Part of a small language model's weights.
Training: a variant of Adam for these matrices, 4891 steps.
MLP neurons of a small language model. Each row is named by its layer, matrix (down: output weights) and neuron, and shows model dimensions 0-127. Each number is 128 + 32 x the weight over its row's rms, rounded and kept within 0 to 255. Numbers have three digits each.
A block is one neuron, or neurons of one layer that tend to fire together. Before each block is what it responds to, as a language model described it from the Wikipedia text at the highest values.

Responds to: Equals-sign runs (==, ===, ====) that open or close Wikipedia section headings, as in ==Education==, === Central America ===, ==== Regular season ====.
L2.down35:134151126180167146123092145035125135096105127157135149139119150123171115136116113040130153109147130161158138148180139076163137115120135172147116137145079096153117119171144093136111176136102096148131144183218126123098155133114165091123060140101133131152138162158143076103113127062135156115113114157049114169143098173125090149128144140126112115147087188105147165118146091184155100171142
L2.down114:149116145087102066124116134085126092139107115109106136120113164147064122105143139153107131148120105149075118148123157089152122120156135073105132127111115145075126116151146108112140070163189132068119114119154049109188103144108102113126177109094165143072100109088141161089181116144111172110106117103214149155117120099119140126133049122089152096149136111160125096122126160133170125146118
L2.down1123:142093149121122117129116073102153145121082110128117126098119182123115123105143149187103147130135035112063097175100222119107159112120149142132131168092151151118127129102122145082167081143146142085122130185145131084126141173139150137124172115120134105115066121104130216126114122180153167108128134162198129098136142074154103100124051150131114102172112151149197158085125151171135168179098
L2.down1153:127115137139134127111133184087113178138134154142106121187145198149154113107156173101111106094148057111129176060125136107140152099140130117139168070142192131105175192080152177127125112156094126168138116099140168142180145119096167109116115101159155223156126209120149198096138127118052087138077136129142148100110112161157143079133153121123108159100141090113107163132121127108202093136153
L2.down1198:129095093141106174094112164151115128122061105145121141179074206108151113107110148096151120169107104124098096120093172140114092183165174104180179099174104139144120137111176162098122099161139113073151174170142167082132123122092151078107151129092173147165158065115147106129132119193095109085075136133114201151131086098111099123137155142167125121063106097162128138136146130180148143149165
L2.down1390:112095147128127185152132161115095144105115102100104125069101193154139095043113148094118086160178136124074172143062201104131168096147114142104150150116099122099090095119155113159136104165145124119143157206154115053097127130049165089112153120118085116083122141132127128079123105151177125144094112080170163115112094075163118109105187146130101115126102101167129136092144099118069158111131
L2.down1402:145132092120127117132133131062122152117106129111129129138089084133098119121189123133057096113107112149134171129145165057122121139130119086055127110064136151116123153164094105181138101153123133097134124157148113079193107147142155117081103106092166141067109094099157163153104122136140167113072142122123138122132115134139099100164050125077080119121117111095124125112122119139152123064104
L2.down1443:141116151089145071107108117000145151136112134129145171136113138118139097141160132066083147154138100182110110158194094099112099168168138106097098108121131118131137064159125100152129059150156110097096155117166066168147151123114149100171106098088182143114113104118164133130131122153123143107146124118117114108127124116143094134144099135148154145170091147123162100124103134163159125133141

Responds to: Double line breaks ending a block in Wikipedia text, strongest after sports tables, section headings or infobox lists, also between prose paragraphs.
L2.down262:154129132088135133159112116116129125111098147149100209122139106073138136144143170162037163109121146143104125110154147111126151110097120111088087163101091098169117068163119142146087113094159167100128130075177128083151153154153143104172148118111068125110147131055121151117087136143202127112103141102085156165126148110157125145098133104133103195136107187134191110109103161100000159136131
L2.down297:164097123126137134137141152128148151137090169118111121117153180105130127121156090165176148159158135157205100087184123130170141119115105101138028098186125152134137151099107119085090110128096146098144175109184177164127108148101108115159129182150052108145132156121157146166104119158127106112099155136120102076109125096155147121135085129117129124117135152105109085110098121127184152108150
L2.down304:154135089081136099138132113114077166139124184129140145133141139065101107178156140135109152143132115130147100098126148144118081137108141050090081141103108098186107123130101124129103099134184196128191137133106108114134134146133084152125132126121117105148133103051141118128102138065153122120082163111084154150080143117133078125109086120108112127130082148153128102139106177147000163205091
L2.down321:158167139123123119113114113151145109130152149173122139101174109084102175187100123116119181163080144073240132100144116088124141127143119125161127111098066136124111163094122184160134085083150103121133131179111208121105079184142140094141183149093180134087182152079123139101122099109121123150126111092139141169133145137149112157026153119112138087159144158121181102158105148185157079104077
L2.down649:155170139083097108113093135124139128112133190206133147128162172137151159107069192183074102126085134131108118154121134163097150148141138101046100084140121104164134057142109203149148096178066151120149108105099096130130158092123125116149118125109097120169150125115107112172129132103148160107119160120125166131137106077152104115180100149156072127086134073111136124056124144112131157178093
L2.down849:184121105095113117158121142112121104117104142154104196128153100116121136110147188157102169129125110141114139126129159115120115142113131117140130162088111138129072108170107137135100117136225166100147124104152119102139175145169140090127160122066076162120129136041102105121098128099187130095067153086114144129091142102140113107128135093132054161131108166148142111149085172102029130140083
L2.down908:160161113075106134144129183074136114152097131130081138176149195134138140153151144062059144133178090135144103130190129113039178196086123084074141113151178100191149077096150118119126106115036129163129153113102086232132172120137096107126139126125181120214143108082107122205152140122155111111108147087133105074132128091147121096148078113142133186141100127126148136166088192136123186168165
L2.down1263:107117103059091158124120141076124137098121132117163120134103135129138167181111162113111139045125157106144147147185133151123151134097185117147127133123158143139083145214161178167163098189116171113177141108132123142169143140133121128157162097116141040091140128077159136148101175135132104200148130148146184147104135084094108132117131134143148137056086179153121093137100168134018145149082

Responds to: Wikipedia section heading markers (== or ===) at a heading's start or end, and table row edges; also first fragments of split verbs after "to" (maint-, app-, en-).
L5.down102:134094133145111129165140155108154136145128102055144102082107065193073110112154187151172118112145123128134098127094121117151099142115129142174150079140148093096091088119187098133100098104125100139146177128170076140196207061126135083124124089134078074103073130174124131095167184148137119097152057059154085123073147150159150132114147132077174127163096153110116175118159133127228141183112

Responds to: Double line breaks ending a paragraph, table or list, strongest when a section heading (=== 2010 census ===) or new paragraph follows.
L4.down116:135173090086077100138125195109087087141122107140151109208148153125176172203100170092148128082131122103130102103104106082111108152087165072102120108127161113132133131123041125159159116147115164130144116123114147117125202120121137125164122101155136094108136113104105116160117159154155061135169140177090124139139109091138126102126093044190150149134061150150135104162070185136094163156144
L4.down245:140175082107125089154115162119117144114137106135055130154118164131102150122128187102156153137144074080197188157095164168137144096097162153155112136151075139136083140139065116080128138130077168104161049138136132145097134227173199167088118122066148124113174111052069109134082150085112140132154088133171110101076110135139166131096142031143159087122161169178072113117168151124097061137129
L4.down592:165187089076104095170098111121147123149101151160117088146101161160134136158159145107131123066150112045135099110124113138115109120133112075093110132175136097104132101098140126120183096129118126136142115093152089128173091077177132138165150153128192107144170192066109155154129139153159085174181123133130127156134118104117097109122102097097160125099103129148112150218166160139157155092113
L4.down679:119178054108135139195089138091149131129133107128080139135123147115115166130135214086065193139078121085141161125105130188161186106066165124143128184179065146150106095206076117158146108162123147108140058103123150118101134159113173171104081138120157077108194129068102076073102131048131138109128116137147132142088077092163113102126075070149103119140095125179106153097131151069076123153129
L4.down766:146144077072098126101132140072135116125085138136214124130120125176110071128173218130153160152126151074083144113119102083199086124167100151068092176195185106160130090127114125097136091081110085165140136111175098113131106110142119140155107143098118159051133132077136155141116160203100134188135184139122138175121050135174106126115082082116120080140157163120154142146124130158102148130113
L4.down816:117130101109103112167076154073157163120121123120170170133098102161190104130131109150131138124021148108113097124193137132173175122095120130079077146090186111131172085198099122110140111130094156106116107116161096144137178074140077133152114109122126074145067099113197172127104153100135097130147148103118129115165053115150100114139159111088130106101091134118118163180131133159144153122191
L4.down833:125149125157135125155130159170139177102149141136101167188143173089134120163174199122147141158109165123151096130127101141189106129104154129117150191109088093083114131148047143108175103139124117123118083094159139087082111213117125126151069117141151102084182119090129093084103123085156136060087135133090106122134102141130128117148144067164159166178087093123150163100187074075161107126144
L4.down904:132131123092054131175128119009137159178108122100174097160137165145119111137163137118160103146134104127109130124186091126127080134155116145113121089117197092095200093106121141089121129114088073074097127105191092134186156062170066178183156154151113125135113146090146136206066132155074132064128138095123089197072098122140113134160109100145167152160113162149124109176105161195137122112159

Responds to: Double line breaks that end a paragraph, table or heading and start a new block, e.g. after census sentences, vote tables, or === section titles.
L5.down1122:112143144167072134132116154169180121137127133154107142176159166108214191133130161143139117173155167183067097141139144181146094116079129096097168105136158118120118106106125102109117128131088115130119117084129136156109184134139067161125171168112164079149131134118114133098123125106115099091088121166116112147105114119118108134153092089122102159155107104167143113186074119164046085148129

Responds to: Equals-sign markers in wiki section headings, mostly the closing ones, such as the == after Club career, == Background ==, or ===Fifth round===.
L4.down72:143150151069082126118116086096161103149167094131147095128119147141140151152127174062158105172131087097120143193114170182150101118145139078124158073148171060114149100058119135144110107122082150108115134123108067152178138125125119198173148107111142081111106130105093087148114140166111116121149095157135169174089111160136172119140088088077167124165129103135142117144162176148194124174155
L4.down158:107131141088172141139132136054112126200138105105149116193157115176126100149173197092131082111152106228120124134193166098121123077186108154127118079114206105100125128116147073174153136170133120132112140119130139150147110118113116120147155059118115094153103188121141140149178162131090145076130115154178070141101101187108097130105120116110169126193108141112179076112108136153161192224133
L4.down171:176055125140153112128105161102084155128111099110150095099091133126109097124124093137131132141155142189112155167157170135173094125166100097170090074099208097107180126171164093172163111145105138130120168143149144120159160156072127096154111088094166186089062106105164133126091174115101130096160110080099112111151150167143148134112192172159104077157154131050137136041111144128127179101143
L4.down273:112087170068170140147122152093126087106119089086144121173123143143084088157181147124116079152122115241140139154192145169169102115099130101123133059129216121097152119123166099163157099130159116139130135142154084132144095118071166111113151078082139130106097122112138137115155139128084145099120106067120146141117140163114149178087136116129183107195113157082174129111113197127154151177155
L4.down434:117096133142157131098094222118192142146119114091151105134079093145082161096179111151114074150169120121141121118155132078125113148183123132107120094157108126114128166139128181052102144198122128104132095140111145095124107191159106155198143098089157130099113151088048107105194132155162178114081116076177210098173121168132107151088199142122120152076138077126140116123086166103190137140088
L4.down452:085102149101177113149177096112119173181097111135098138096181125142102098120168117116137121235112142141094163182128138106170102108094134113138122101145205123061159115097080122112112150121102144149151114125131113129118102162125214129103098116127145186156159057063137175110136111147117104111153119098094038087112153135124162122091163118103120070132127102098132081100161146135152156109135
L4.down1489:078089156103130137153164144136141104132116062071124127152093171080070063197086139155106120148162074105123170140157081102150123063139138125125161103150164141067137106121111165103162182124176147142157075136175101129127127158080138124180121148138094119109105160138133133073157100139150152087148100103127154102089128151077140167127165138060179071167130100157096150126070111141176149158162
L4.down1515:084106098103159162161143182122141121147145128126148160104123143136118146139065056137128136085134119098119174196112149129156176128134129120163103092175232060138139131171169074107100140111113073104136142128100103105164071122166154117109123147093069141145099128124128150150136115138099125138129110157110155132169120191157169070136134115160121131156099149077186122165154086151112154119057